Weights of a small transformer language model.
Size: width 384, MLP 1024 SwiGLU, vocabulary 8192, 41.3M parameters.
Architecture: RMSNorm before each block, learned and rotary positions, no biases in attention or MLP, untied embeddings.
Training: a variant of Adam for these matrices, 774M tokens, 11817 steps.
MLP neurons of a small language model. Each row is named by its layer, matrix (gate and up: input weights) and neuron, and shows model dimensions 256-383. Each number is 128 + 32 x the weight over its row's rms, rounded and kept within 0 to 255. Numbers have three digits each. A neuron's up and down rows have the sign that makes its largest values positive.
A block is one neuron, or neurons of one layer that tend to fire together. Before each block is what it responds to, as a language model described it from the Wikipedia text at the highest values.

Table header separators. Mainly the pipe after the first column header in table header rows (Year |, Season |, Date |); also the word-start piece ex in exact, exile, excitatory.
L9.gate26:182029079169173165109130111106116153120123080148150181093128088128107130116128115073169129048119081148117140094142100123132118145099129141162168097055139090161142143173087149084106097154158186195122172106147136141136101174155083101093131149132141157151114136159134066106159080203085145144078111124132222165130169130128132134107094117216114141127124163144081166125180079136120124174146
L9.up26:233066140156118151126126134152082155159120118134114182086087137178110135118201058081198110102100092107121151145159089139155131142135128136185155122126149130132150130108162153088101151182142171171051154116078124148062180159100095094143106154113115156124136135137146113133182072173074154131064101159113139141152135145089168117093147093172092133166190119132129122145137112096171136172170
L9.gate62:109079076172190124120096077118162151091181079091080177105091156114121102134128104039136146114089143118118174111106078173181143082127161166128078125066146150132113144183113100166092125114126098123140142105157111209164099122167137105058140108147147093099143126152092141113108112114062139122107153147140183152095200100167137143079091119164129104130113172119125158175141154181084103114089
L9.up62:121076098194177155089145106094198119077110140099067120150085151131109105118207082130195082121101177153159135111143109173151159052096181106156155130107160183126098091099131106192197141090149127130109162075163141145129086156134110167082143098130120087131160107099124143177198108124087117169089178133135140127145174107169121119185102118098037112109148171183138138212144174098128115161127
L9.gate193:125146150135145150144092134156150120145146112156147109130133091063135108109071131127097111111180095093143077143120072147235075180063187122091097093137121111124119106140147106103125130184128154149080128144138107157091125183092173149075116175158068122156128108085170094108153088150133130128163153095160109200106165121164157069128145119157108171127161125133121092139153147142114195158156
L9.up193:161121124174131095134127114122118126085089161118137150114172106116177147150191196138159127075128138144031097173139136092084074126108133129104102175156135148167127105157120105100155141129125102138136139132107135150141149098122093152091081111149118155098066118108126141115109121141098133072108069108072108134158103113158152088099118160195178144077227189150146201125088114132064123152123
L9.gate563:119073160129151056116116063080158154120109094053119106087092113149096103137143134125095155082138125136112105105051108098184131073091132116093121088060107109115152145185111176114088107097130144124145189079174136114155121159111095143117149122099137136134160151160088092091176126112126152136130154179102118113132164085163048171115157128139183120162063116151191069168140123159137105116068
L9.up563:187115149122096142117094157121146142156070152149194090139135078119142134146109156181089140156155112176106185119078209117130100130149121157081095156129133151190114115189176098100114076109126105143115099154139129114153171045095129179095080086122184122103130140096180169171101129168123089095109174088088136102182143067101152171118137149088128103113111125099139111104094104134111115060134
L9.gate590:142112094148107124085149084091203118102082124145148174123132102112138177150128141079156099101125080143108125127124099153115155150065120100130110129129074186131140126162128134093157152165165189097131143079145063140133107111129144119141131132137144083166089199159096111160172095125103173150181168082125106161085126095172087158111147138187133142146143128165141112184177094144150141179130
L9.up590:152132148119152165125047114119107109113173158137106107149147139138178146138106131220134102134113112150167147132103126067120113108114070091156080088114165103089140097166093097109099102134179209118127047104081119159094114164140171135101090143125127129127113113117168086131126146150110119167161129172112148208173164155090134155125127110152193182175144161195183157118118080140145113158128
L9.gate704:166072154139147088130067117046170135159108142094137165110168056110105141166124129110101096130056150121079142159071124122139118088108108164111093119105125181126119187151137104099124177091157139114090179107165137103196141116129147139089119166124146121089138086098146092137128157150023134139122124148132163161137160094195164123116122157116173156111118140154114127124137109135150049136118
L9.up704:139107125139140127106102132062079103112090118085074147158170150087170113148084110190174177104123116137141115174123130130114107162137119169093125132074160078112144102207103094111153110131126166118088165095164129139136092127117159130118122129181124099106096129172073147172116151100111113147124148167166073195134121112122097144126095131153080171170083122129118162159116115100083081115128
L9.gate777:108121094106136113118121089090175145173088088111152137141117138116135153123139159154133128081152080127111091108169142134091099116100141188093112188110094138088171161169117109115130179105112077111111151049156174176155150116148134092107086118198174099127184095133091048094106116107118139099168104154109143079096155071126108155097127132099186198077153148160112134189069056167114111140117
L9.up777:149160102136117138122182162149122121126123142110150102078107110140189083160137160114179155188152132050162108115188151148111059054128112121111125184126097075096130202106136152130157154151127134148113192091128163143120152066113111121176156127172154143101161118141104109149149127155153143104130095116165135165143051082106170147091140128119132125116126176153065090183155087153140100129111
L9.gate945:128081069182144107163140124090093108078085094112143110148161169152143125137106140148195162107101130102089050120141140030066151106068203207075103102118129138137125161120119122152176124174156109117100167069109131127148119126131140128116098090134084076091150106139111079127096123113110155109128106135099140110106182147146163159150077193178111126109106129140142115139112095184151094055138
L9.up945:121165109159143116148138090136145121170146120144120214169186127108190147153070145079180130147101103074105122119163148123179198102173119119128121079043165103091141120162159152155175135105161178156114133099078136155145132099089066106153168162182167195107136045097096145166069069106104148131122115124154135150141182150158110040114099127183121089105077119091094146080167078121196115127135

Scorer-list colon. Colon after a team name in football match reports, before its goal scorers (e.g. "RKC: van Rijswij"); more weakly, table pipes, commas and name word-pieces in lists.
L10.gate155:133193142120126192107113116111088175107199116087149093120149177182120181122101181160133111159088120136111094083177127081097138091168153130154103080156082160095076160126093136159122121137125056135148091128081138121147140152158100137117123163117135107076154087166178099109083129111052172095162136195137181111108107109140127147124083165128142111129143145135110103130126101166169131054114
L10.up155:147137149123109153155120098041062134127101080143152121107155098153076183145117173159149129130083135121128144170179178113122137145190118121098166150122088120136127108130153116102172123174139130192134105121106181117153136133131138134170117075174084108123152152114140093116111147143202135094120111126129100138131093142149116139130125122097146113168116147141151103087114159124207113068118
L10.gate156:127091118155115093103113162174146105114153080138099176141098098191126172111101086100146097098134129124119178090156151080153123158086102084184056113110113071097095091181084062166139135126134110112148141142116156152122106161133118084117120141052130122120160140118094180125103129103112131135129119109047137087136166127160125097097145110176152168035142130084110129071148096127114161133096
L10.up156:175083104130143152165174126149175146082127107115082049115114131140119078098134131122170110138152209166124089127084070115127079166108082174140096115120109182087123066127173114140148114130162182142133127154173147140103111146177141136094113149047051164145104094052092079119190145151145118140095158099103092122107132122141140127094108112213132163188145115095112140115105111169109155163140
L10.gate183:141102157180184114155062158081132151129124127104177112137123120132160137137100083148145132088082117081176095133111112117148113094121129115174095169089142137143190114172126062119081178106159136086119114144121116134205198081156124121149174148117124140084198101136122154060181172171170132135137136108162101117090121110127123147099187149121179143093142179059093143135127150166134134080137
L10.up183:170124106113140106145139154124126171154155103115101097134144129162107075100113106137152175112084142023164112168169172186093161051146075135160086102088143126143172108169102160103149149150130129113091140112117187077148114186094122138087098120091125131085156108147073090099147133104127209103147152151194132138081180186142112142089134160126136105071142157170136153094096112127215144174124
L10.gate217:133078160120154088109095091105120156121159130097150145130166194107079130100069156084138117119123031105136097106138101104145120086129098136171136138119150135145128099157109049111106156147124126131109092142058160163131080088123088133136146103162058189112217164153098128129131189105100132063142143175164151106128126141099106157153111077146071201135133118121108113174060144191128150150153
L10.up217:147110125123128090164113168050176164115153135126106159131133150117132103106080131117112211149123140112128124156117127091158073122136108148197121110120133147112097102135133095169117147189146174176101122104153114144124117088078107079175093092155089180089099139083121089148109103148113164169094158167156156197108132083097190127151145140146119130081132107122132076149148115113108121065144
L10.gate612:102110104117130129127150128144128144167151131046086147149153169147143077203143145076131150123146096095122142071036127108099178144073205101129154089082170122125106171131135152108138110098107149088133151133142094136118071125108132139102132137098097145113107117111130120122128086111150137131144146149121125129159164129132109170161078077116125159075119141111116090141121137205147095109108
L10.up612:127169120110127166106102167136090147201144070144171111112121142141159164120128117101147158103158174123085106122087189085165097111109165113091098060146173134133114092095130121115160133142191128088068120139119064066105150100082120128122124151136113120113075135175088135213136114085124108137097165120177126160133138121139150166139118135129117174082145109171200149177127164118126154112099
L10.gate721:138166161094147130131141188067113139178141134132152106147158159122138098085060203118117103170086124149170126130135153101160165059098149160165074114195149130131112123130075127132120161037101143079139185125107142155155123175141104096096122147157143195136112139148139115060104138124111192128134145109116121118082122147091118157110132135144108161048073129123165166158139089203178105113115
L10.up721:152120157158110160122135143096133116128158144126125179112136121159106103103157120146197098104066095155146147170120093141063123053182067112168158145120080128097090102116135083172133169079083138112138113149103104141112091131221163148089198094126117137065113062081043115088143142110138138130135153189102138185147114109144102131160139150087129077143106131124139103150111150083116131155140
L10.gate776:164126122122149117157080113126150155182146115189117185169105167135097165144143146120139108163126143113104166170086172106116096107112131083165033153141152075143117129071099075190144104118157124111139134130184105102145147134174115139115168109141061155082100117069135174083125181115085145171130145116098109156150182096135143139121144149142121176127091137052124090072170190107157070178101
L10.up776:169077131101126092104154141103090098124132124118110142088098167127095126158111130063101152134175117161129146138121072107103119102119144150109222132078162104140105089121063106115142146113164148119191101117182123132128140144139143179150045143119112124095095159141120134146092149122098085140136141130191131128090111094120127194108129182129101144119122130128202107098128127136102146114108
L10.gate961:134179082159150145158123107154113145121175098092107117123157162124161151138110153134136161177055155076154112085157126055058100132115145135089125134096175115144116088065126130160147106096149146094168175130087073089157158107149139157101143140097134102101084093133114126132120104141139119101097171118100103075116113128080111132133138131138156164051090176125124118118131194154176120146138
L10.up961:168124122114152155091107191088154146117138120104134156144146177208153134126112166105161075149121129088102171157133129077101161144133129092147051153134142141122099096198083073159124107102109150078121145099079128133091107084186189141099103117119121082111071121093078122148166151094098076104153131074158141130069172141157114176127098160132074104058135167111101136133081118126129101126108

Word-completing suffix pieces. Final or middle subword pieces that finish a word split across tokens, such as deliver-y, semicondu-ctor, announc-ement, fact-ion, mostly in prose; weaker on table pipes and closing parentheses.
L10.gate103:113052106126138056091191145099138141116111130118063150135133142192149098158137167101113073118133113128141057146115129085141132180081149121118123093072133126109088113134080144133112185151197145128181168073103100118117083146168139125107106159125176134134145144139082200184156148104092132158127199162108143130075154174172134187121096152128185141119131064127155114103139079179131135093048
L10.up103:145125153192179127119178143036158079094150144154093084127094148166165094086135110142047142101160138125151078107115120119146139103050078082162136139066058105097146117146165158087155142162168087110149149057121085115126163153131111195126116099153160118113151105119095117160092129114129116114139117115124111130113189104167112187085174108135132109122081122152124090110143159142106078146121
L10.gate165:169102087092143085108144095133109125115148147127074192112140183117124164105099187114105135101106093125124139123120106091182143137127146140129156136046123153075135113138127132100101112139118133204095140090136146138132124138108098098114114171109120073166172187112123147118109159065105176125165135083168157118076189075134109194103155084127250093100131139129163119150144066154112089153088
L10.up165:184173155152067125082110081128150124120140124146060201124119186149145157129119133185150094139090136103162083189087124118099152055139152159114181125157156108123134153123152146079175122062096103165066165163114138096119039092156122222123120153108103128148132120149109171132133117185137111168135085115154134123099162161144167161097219151169199089188154093133159092148123123101145106109168
L10.gate338:093065135146135118075107143073100096109165148085118131151051157119170159134114114128113081090127099149137164122130124160118150156129118121145134114163050174137118162157097115140047160045113096110097164147106068118175149160152105156117100105116138089150144149073180061125115146121145147162164110179093143135127128097153059115151145101098169141074105175144159113148062093120162095126072
L10.up338:106078147189121158129118145148102086141209193099092165095078107142166091140159119140127137097093144108094138157146163163070176167136056151149152091107117133107151207167091141140079149086158134176136179127142117095107129157121130172161089092081150071148137168111130101120129089141130152201126043182121135141132155129183079142123158081150173128120147180140133145126162132089154146146127
L10.gate458:116031119148216120174093102066110166109115097029077243146138172134111169124126132136097122110119147168123138152157108151113153139104123126155107122122079125162159093137098173107137135110074109117084155082115094095102112139162090106145072095105119105140114129128117102162111107169062111198172155098113131098154137107134112184169102050139128130114105119142161114111158101139085104110161
L10.up458:115168162087180162158087164129089177165123100148131167150188097101139129122090127103161129146177142115148097125086102102124110155102109181115123109099084082204130156084135158161164109150089181149136126181005132082125092164155110134142164136080102141117109086122179116136102155145129176080143129119138092058134141150158153117152072109119193090132179044107136186111174123136130176094147
L10.gate463:108091109189078107153106141010153155112115091098077161135163099221137128156104139086186139124157126083106102147166112131161096127131101155119093127117094120130089229143152083182068118146209173204097169112134172132142105134131144113139124120158107133183108148108063106101139163119102112119116118082168114121100112138147110069135130163162109153133072109159075091182111126122157187150106
L10.up463:156151120116117132108133100153122119129126164146068151122124144158149140132116174149111162091093152150212135080156106145102116086090110152117154107105108137109156122147147167166117139158132196128092205069159134116140174140159146120183140150086094157125160176201114124163081163137133133135137179113085165143134127114154086129072142142175146104154146166070178110151138127143160133105096
L10.gate558:141100097097171116113168090122181133081132156116118210073135140129125078165087136066141116195164133136097092129150100131110144170146117156132084143071098097123113183118094101164093125170110200115186146128124155143166107104118116095142140135119162187107127140143083159108112206139099088143103188182124099068116111110144070128145161142083109143194149159110129109088144133148209143151147
L10.up558:085102156130096085163062162144087088129158119097135109112040122186139092107124075151170086161133119166108167098122125112087121094170141139118133133124115112127184108077133195112111160134109114111114147118126083122113163140115102189112063050123130126166128148126180082156091081098130140134148140155192173137136090131148100087077122116056106140149113047113173171089077083166147087122167
L10.gate598:084133172133141123079083132139126179138143095193094142180054081151138168113105104133117081107097102104180162071161074086150117097199111085142104078150098119160114096142074124102063113114122109113149084115107083157132122066183119129140131174115163114167126167144164144146106153118164150051146095126172151131175180077127072089079097135158125142164134140106107129116113140100148148079142
L10.up598:144133130099078131121123062075172139182162119135093160094110084159129127106125104170124097104129213088130131068087116071176127074184123131159128108115091122104100093133121126085129181124129120155119158163114146138127106131155096116117081183187097102164147147152078134132115156121113157114115106095129179105075169104153158093142126076155170092151110135143105092138110080104070130130131
L10.gate917:141098133206164150116111090139155149094149139155158150141157124138109104160131154078083154188139125064110141106124148102125104130128140158114160124171129113102078168189164085100144128130172148183135102099161183125090144127088166049154130121170132133153063102110156130099170099107123105125126165119186149184154138102122137168081100172104149108140132167143148115117125099121099111102133
L10.up917:161089120128095067200129137091133088178155110071119119145121168119132088192153127071127123131123080135103103128113185153107140122133153159134146126122116100135177184147162166148115156166062120132137136127169149122129097117111070162147180121059163105159151135177126104181133032081082143145108149087117078136149098106148075142100110107123147100174192177126130141089099120128111089168177

Mid-number digits and suffixes. Word-internal continuation pieces: middle digits of multi-digit numbers (3,000; 1,300; 20%; 137,304) and closing fragments of split words (recover-y, spoke-n, threat-en).
L9.gate138:136135088139155084192142100098151114087125165083087193106125155082155175008131204095101116116107033130088154155105141148110161132138135179101158121114193086121168107156063144128136113142170135130115109113144073119145119048126122202110073077153134064090119107135104156112132129141118138110149109174103129119100139097104101109142111120124149072140141121154138165121112147118143065103152
L9.up138:128117164166130112122061095158171121084112072148119105112140112129100134118096131045117157129145097171101089120130148105090052180202172134128121129143125153049171127147131126121124179155130120147101112106170110130179125132112075153099122131143111144113116106125142131159154059121133112115120124133120136202125175159127130142076105134109140124139141161109127134172134126185120186156140
L9.gate297:125076061138109102116080151138154093149130159127075176166113114109125152071103143050077105121134075133102197149102088149144114207061161140109099130099098085085154121165136118141179136131183121123105144107151114174128144129146163134106120162129133094112160159151096140116133127156093097125111134125128098136104139079124076125118133092115167194124109108100156145100147072158116077107113
L9.up297:205148110103089150166162101095135129083121147113089179096144160179110141093176053174157132160120130087069143146147142104094100125128096147126130109142135115179156097131124104133084150146074153170120105109173083148175074100160157149123172104159127142171122087157101107132214138210102133117093115089166127076142128059153099164149131112139105110128149151163135125138124143114135105094113
L9.gate335:164124059129089122102118145071182130052125124139074141175118117109138143081109157071069125170103130107139133122111109123142091125119157129133140143178130082118058091124065130107133128176153116088091154150146124143130088145136081149129095129153074110148099161176076086125079129133147089177162122128127191112078210140134155159160167144088152103139125138131131181142095157135079085157107
L9.up335:161088129167136104134095142120112095144126146101118170207138107124118116129164083094118136190081076184112149109147123098099140124150126148124108151073150121188156130105165129148124119183106109123091142124123098173157071121144217109163154109134098154152106152149198128090086105168105083063021118149158110126111120124166088171158143143145087092122188111077128094112093170153119140111105
L9.gate370:141139117131125107066160095145174151150048096141104129171126127039107111178169142138151170112100119152167125094063074141142121145077120120142130088132135137124140124159128118152103123088148100099096135113128070155197070179137182100112102085115137109212110118144146116129135066091152115119118089113140144097096145141142109155105140207151179122067091118119113136122133111131097156122120
L9.up370:162118169140121137117130120101135154102097112104061101125136147151120076133176134087105162165103162147124141149114092126177105152074097112161143153097139102118177100153166090155123181097197125084125108078169048113125106128086119162125173153088093126153167128132167096122091121196146106130117197116101081196101107102166024152133088142140109143119164097116131078146158118114104166136094
L9.gate404:149099179101154106092133100115141180102123123153122187186084186182140183123103126154073150133102158136178193115200125128130132133106165141111111092180121105097054131177101170134155059120145092178093117106173070135161059123148120141104142101121150092183094138121127131151062100087127124128128060101201186062134181120200151192166179156125144114115041115077140136138145080148130135056082
L9.up404:140119147068076068147065101088075129144095151074097136106070120162098162101118165119130097130175092079113095153096127186128101089115144089063143192110120143093152051134172164067127138130095144146117110155140122138137063163160173087029138133138142134122188212146132099098094095126133100135136151123137094089087112071166121160117194088103170091142177111127061134163166139135133121147101
L9.gate511:153090081144130125126203107040157121127069092091112169126135155146141089132129085135118169122095166151124101080102082146104098140099121140140154121091142134141139151178083105127118088132147132114103160147134055106133107153136160169065107141168148079121162108077043135157155069171081120149176162115164116154060188156113129189109156058116115187127187157145139118123122083125100153146147
L9.up511:123123108114099162143119150113087135079053150154069131156140086152106177124131104090177145102102173141070145154137156157074076120127202102101156133178110100148155101085169081108164071086117183088093114144132133109078109116126148159134123099095127123154126113132114139122141136186136154083132072140143134115167125148189100103117084092145145083187108125136133066093076080133130143117112
L9.gate544:142127062116145121171161108131115129134097123121086139147170153148167095126105133107084118135111088139113120119217142154117163156121129112077132124212202158090047123151129139105094149148195113193128119119153072213130099171186117072148116109151121146122149183142122110132115102149153158122162124107104121149138172101109146158122168052116116112132043163062138091188214122170135150108084
L9.up544:113122137093102106161172090126119128147144137152161152115126169128160158102111115101134130125081144150206126132067109057166112121146109145100141178078148147155158174104120140127115147147134110084155151078152113094144177116191127206057169143149141123060179168156120138128150104148149100153164059131144140125162153139091150125164186160183092111110141191153131136127087088119080106159137
L9.gate877:170094089105168078174146048144143174161109095076084148138128096090071147090129108101157123159097059143140150140134076134127152163103137188140140150107105113144143128192105140117116102129118111111079110112137066123125135146170127120117127157144171124122113154109145142087131098137115117113047141196140101067129159123179191180093143052110151164092172123169104166131131131176081115105115
L9.up877:183151131144120093130102087081109117100085174124113123174074143180156126129101090114095149103120107141085170130039117096081124137146081121055128138147130106132164114160154089068127077099155167129079123114171119132120111159135119142147143151108083142128148139149128140129135099165071079100139181122090119137157105176156086143113102092132124129129108096135149061166153131105122186147079

Digits inside numbers. Digits and decimal points in the middle of multi-digit numbers in tables, statistics, dates and times, such as 7.'9'4, 48'.'6%, November '1'1.
L19.gate195:096119146136174172168125094089143154079186169120119130211197071138126099140061146180098151092058078127134165154203164144123074097125171133161118111185130160151101178108131112148162156153077105114144140143121102118102120117167157053110087170166151097044154093117120156098103108072116123084113190107128113079142145062120163094179100157127094130136111146076119089111140188111085140224150
L19.up195:147155141184161111132160139122115122154158117067161085198101119164122115139126101091111133174129091154132109141163096099113116160113119184120163147124225111156128120101131084082131160119148142138157095136079113077169156107173117143099151106153120154128179096175159166121184163137099173123126166110075068048201184124118130135189107158106131168073106152129106144127128123137107087102146

First-name completion before surname. Final token of a person's first name, middle initial, or nickname, just before the surname, mostly in lists and tables: Robert-o, Eth-an, Dominick J-period.
L19.gate379:109112134104136106123129159112139127132142096094091228146088145130112139092090136097160118130059077120114115088141129123121090072143148132118086122145107079078090123114073065136113136094117151163127203120155111151096139167208121069107117108138183123117211126130126102091134116193079134103077146132120100122102155172095063156103142155096173035087104121166150087139111135097145087084090
L19.up379:130167089125135095131114127128086114158146157091119146135090143155069136123136164159165098113095089123139141118139127092052161101108137127172125162116125092143122123137050111119178063069137151158098164120154140158138150130197183132106167138156130094109180159139175100074177090179055114110153126107139150116159151150099120126111164160109150103096126123106150141154146111069150094102078

Agent-noun endings and role titles. Word-final agent suffixes like -or, -er, -ctor, -ator, -ster (protector, coordinator, marketer), even inside longer words (trajectory, monastery), plus role nouns Director, Member, Secretary.
L19.gate983:113095161132127122137168110128200148140147153090090137099171159110076152088115177077111126083121138108101156143113088084090104154130090128150110121073172128131146129139134105188114118113118134179145098094114133154182052168130135171142138080160171091136166145132091137136168079122150084104140139124182104125112152129107111151143165196137148112102116147152139140127168119181149108151135
L19.up983:116131148134086094146169076114119188097111106156111105132119134104145121108139170106154113084140152129153136164110075136146111079178139120154092161042101155111095081143118116182079078140136130147132120120083163110133102120114065144077109082159202105153124169116097122142049120089114126068125167128130087145148173134133145219100127133099127105138149140123123141154182175157112117126115

Digits in table cells. Final digit pieces of numbers in sports statistics tables just before a cell separator, such as W 116–99, .610, 377; also colons after team names in goal lists and scattered mid-word pieces.
L9.gate117:161118186086095135119099142107175151085133093094140172129141124170135097088132169148165095145128051103139112098119151101045137128143141147175144117065102075129192124138118070091139153107141168131178179124119101181134099120180145185053123173161147147127127101032137154169107124197092144065092057174152108092127094101115195130122153155180095171097130117154111098112149133111136138103102
L9.up117:158117120137126084155173049141098114105117180157189160113102117146105128140129115153143089191000135124142107126146172120088152140112147134084146091111208107145138090123167098110149146072156176131166182104126108124112157124123123104143146152129161173114151108164133148141145131180129114117102110143105122156132201127106091139130146143121202200094105122161157129113110159063156166195134
L9.gate130:149154092163174120136140143047184130111201101123129110111062039134144165138129108092126137156141115103166193102146114133151130175141178089111151097140141077079143081163110169168115156146119154103124131134176121134139147153099127077124140183145119120157117080136089171140116162144151136111112100180151109105106109090100062103148097147152135135167088143120118084096130203150109200161152
L9.up130:128142136120118141130191152152131161115131135153130082104090073142082071149141126154178151169149141072156123129056136197128120128126138094134151113191137181170071149085140118098174163165132139136108086149120200134151136191072104134148120151135146140180128113118116131117108101127189137079101066161145141173124100088086171056117134099180086166134155109176086085163133193093140143140124
L9.gate156:132199123148079161119162124101170071122117127119112069099149080092120149107107124116031120118163137130091078081146139086119146166088159108080160170146145119081101070142118117142141104123134095069112171143146105120146122158150115172136120170190113112145085177122156103159141093149128118118144118134089137096126142176112112120116138151099125101154080105112119092160139125197114137145157
L9.up156:120128143055116129141166162082175088115123108099128138143096104161121125093132110122112072126097092109152138131153148109080159105140153142116171160097115146105142196134103134111133152126163119106143085141127165137143153068132096178118088132060094137179130151060149112095103128201112157161114117159139110159148115165097150123093147113113090117181080097158106104147122158121158105139127
L9.gate190:088118142099092128115170084193097152126149108105051154181141113117172118162156115138165081146100151137147106082154086049065148168081129111096176168118170098092108100174143167093129119148131140145198120097119112151115121154186095098118096130099147122146096123109134166131155104147127111160178138163121133136152129122092111116165095137108173116148157150134141119119163110128131151172134
L9.up190:088089110095146091170173124105152167140134065164166220099079172161137147102182143149136114087205132102108105103110175094104099061129127158139137162158125141112116117135065099141167147127123114067115106092075151110129111150156127187125166126138158135117099107164096110162188139126093072175162175101137080161153104127143154157168133112124091090084082084174137143144097065142120095135175
L9.gate212:157139125154176093182163132093121089139121106105150108199108057144101103104135126149162144162102089098117137077114160090145144088157118058119125145105164118106098091170088105142136136078125136148115143098180056146122115150181158091108149184074142100140113149078101156144114126155139075079115154068155080067123186138164119200149116167109133147071120120095128072177149114089144131104104
L9.up212:181164108137120069133099139131096096065107112149136126126178159164138162155085127142110135151091158119139121095158122033156126167181144187166121166119133090066039131203085086110154134125129118100163150130122140128190157077122064148129132141115169157150121118076099136152146151158127110105132103131088142107122132051104118109141150132166132117036123162170156132126070121109149155119073
L9.gate213:120097119134145094095119107133111170179139079144106177068086140105185149114148120143135127171067108135075102167176143154122146112131083136155127154155173112118170131169068126144152137178150082156151128123165114184198148166171174161140135082104184103181092118107134080109109125100105140130124080157134193126093126098079116195116169178115179124116165074112143110076109136068121141110141
L9.up213:133135146096144150136102081116169184128145102130169117079091093141172045121143143121168138154168211121117141158103114128148157125121137070130181149109107085180083117148131123130168123136139116105151099065086198135111131118139092180152114176156172114153061143134138078149122110124102152106103146101135186114102171121131084161190116131081095144117073127116114124100138122066129174128134
L9.gate827:148121177103120143198145156094127138059166094132158153114133071127193175082038126110191127147116097114115107095144124094084143108130083159066119133092114130087128141176086105164129140088104134100134187100126076115146126122106048172075115141129131155192099131144092088162116098153122147092105100110107130135086136098120130098100117163150167123109145108149106151092087072093151066060084
L9.up827:152114164049112091145123137187125101106113190136184125191109089172101144185130154122125155106114071173098113149121113122158114087134100144076127127123141163137141070090138115048126076144127117088086116201086097157129121158179152090111147123120092108085111149151155132181140110192122115134124143064122076123138141153165106104155102087153157118095118106153093105095127176149142116032152
L9.gate913:136143119077151171155173125129154142107058064141167130176102084120140103109109125083107105136123157130133139084116079142139089101181157151143083110133130066076096083190063181167084112141107146112095174149122116126141109113139108123096129210139077055061087124144102131123176124138127123086133159102156205126153165166235177095146143143194140111083138182138161137143135097113150142150117
L9.up913:175185147128106153119132140144087112141092144136162083130108100164142081129131140177160077095083167110163158122196104103133117134126173141117136096112163152100092157100102129146133097159150188162068111166088165091142100130082101130097125152148091088126100146165132089122228139120115097135138126130103146131113146121171145097089124150141158135128162103152098118172183116133083124156181

Mid-number digits. Digit tokens inside multi-digit numbers, mostly in election result and census tables (e.g. the 9 in 8,892 turnout, households counts), plus a few word-internal fragments and table pipes.
L10.gate56:136060072136126155118098130112134119137171111140116127111127063145140127056125142109167136187111087080131121109183115163137113112106125162145096116136056158103184156133147169113117116133141115122080170162087104098117103121121140110094104150150086169119119165131083115110150038102161125113074106094162138157106147146160111148147151175133170111085125125137169150087255091145205106128095
L10.up56:140131199138168149077123151130117166154116175118152049135130160138074130102126174090163085147177148125109140189142143166069091139101155104103173148182024138168147098118133134111082115145079190154180163104124083079150149143116124146074146124106104091148172118134110149161201110089158137112120160126154119121152130076172092097140170115143125178096132116104080103130118133065092108110108
L10.gate235:137128061197177146109133173102118089146139058122110179144099106154133165169144098116094132131099087083101131136132102113133133140146167165096164082088165147159135123114170157143085170173165145121129165143118077130151129142163144178136079036136130128180136118135102078154088193126110114128137071130195103121107156171148138119075173158152146180086108133067130144094104147164148144091171
L10.up235:117102120073126103109082176109126150106108138109088171128136182160144145093145130089122157151169129163131153164062117175155189071121168129116050093070126154124166142032126142146099125149120141082109145091107083158184171158076070168121129062144141115074074095127084118152045112138085092119118105145174148086146091137073126119078143113137135148078128117127109170151093107121114126093117
L10.gate360:119151099143118106132136143104097077102137120102164165124097138113164136130123099135115127157133065161118137166084122132095086099119124165173178133106117142133158149157123123073108143154078089154077058142137096104170134128150164156110117114085112132111128131124134048114138158081115149097141112149159087110088193129150128119114111157114197114139078126165102089150079161158156130060100
L10.up360:129100186115153073220179133137103135078139155150127191119105161201131126112129126162133111122087109113066125170139109104110093142110222081128095139188111128124097135110138097077078133102111131172132102133145122137091141158163162138126070132106150122123108146122113153095154102159158082126094082114159129135142060129191109113084113102117125062228138106114134205100104124126140100157181
L10.gate438:125128171137194089157120114055159166098126114088079194173092120201148160135106141139126116092177103139115098094159109119124080131179136080118083148144064060081147142162081084114123125163148142145140091062151152157165073128115102090097160127088175164196131150089083105105147120143079172117106142082112127094121140120182126173135145126081143112124092175134080085116138157141044056099113
L10.up438:123094154078145130155119126134104112101091195127109168171126156107176131117148161141135135088086137143137109153074086133120151206155144150138113161146155171153133212153168129125148058139087130151118127141098080188183165181166102092143113178095133117170157108119137127179106101211124131127095072102110144124169130087112130069071192120161071087136105129096067150149109082105095086112169
L10.gate806:150099119112120086113144131115135145145135164163129163133083129180084072202129152120079167127099125120182163116122105098151100160151126154150133104194107130141137087132107095184085110155076120113163176095131121143106130151164190155147105061098125102129096195132136127151128135102170112102157140096176120138108192132173089120086113144109126085144100168089104153140190137147163069108129
L10.up806:127143093117181102185121108102092132101092114091079133112056097086090097134105123081221154141086070131129158083124162159170110118155091122122103201159120005091173146122143133137166161142132147120133129108119120144179127124115142128163136143111133130097126044145159152064080123124105129109107113117188133141158130098109120106144178112130137164167134078092093142122081080137103092135127
L10.gate904:179128110146187129083090172093150152115095167157134114184142198100099144125108112135151166154119169106163100165152159094175113150151140117116165142078155140082127127157165116192180155112172095083114126104125102183174141168122140145046130119091119121113088086111073181136122127131116146128116092098105134146067200144148116084164141122180134112115091123153167128081122105163150106151062
L10.up904:101083037111132155131133167111141098131085172120110097172105085130095149153082188164091156106103117134140161141134134145117148135135143147121138095114154139162100124120171194137132134131140102080113115092082095119159162105121144172167133132066079142144132089115133116135165096124151121118158159119133098075181111152094126115163055126068112148094086112130177109058123171144074092099106
L10.gate912:127109134166110094157155118093132143122048145119108127124136109119160188155091173097101109162109120128151122123163111103127111146109136085100122160169089141138128154132049153133105167097152158134104120121056080146116040118104113126184107132091159063096129119118122093130119039104116117139163148130173102117186089095094149153135110151157131144073123120159116104138073113113091121138087
L10.up912:138180162153116155113132125160079113118098158164096090114110081108130159123111151110106130108156200102105068168083104130070124094154102097132200134073167185149169186120163147114132139121141151167159078134093183149133138085163126124121152144123128157144197109171120110132167096180198118081164119135100128167106161125174156126096134116132049072164105092163129108106128156113114100175194
L10.gate973:110126130131085086121140118114110182178131106142095191102140133110147131143105157147138140195122153064133149178087146060128115126176156144168132112104045158075129182110098085176134120163164167099113076108101125140114137072129110130145112133197126057137069144077176113105137100152131178111108155136163154184145132111142138100140148148138106080122098127093095157149133166166102147117162
L10.up973:057153119004111080134153103156108077122139104152113112128134083108108213077108147119087137148085154145121105117106143134172069050162106104061150113089115090154176122142164115114142198108104147110147114129110122126111066092159120090166142129166081178157159139144103144140116061080163156090143113141082134130077085099115120105105114086081154098172128139119150156160096155107083077117118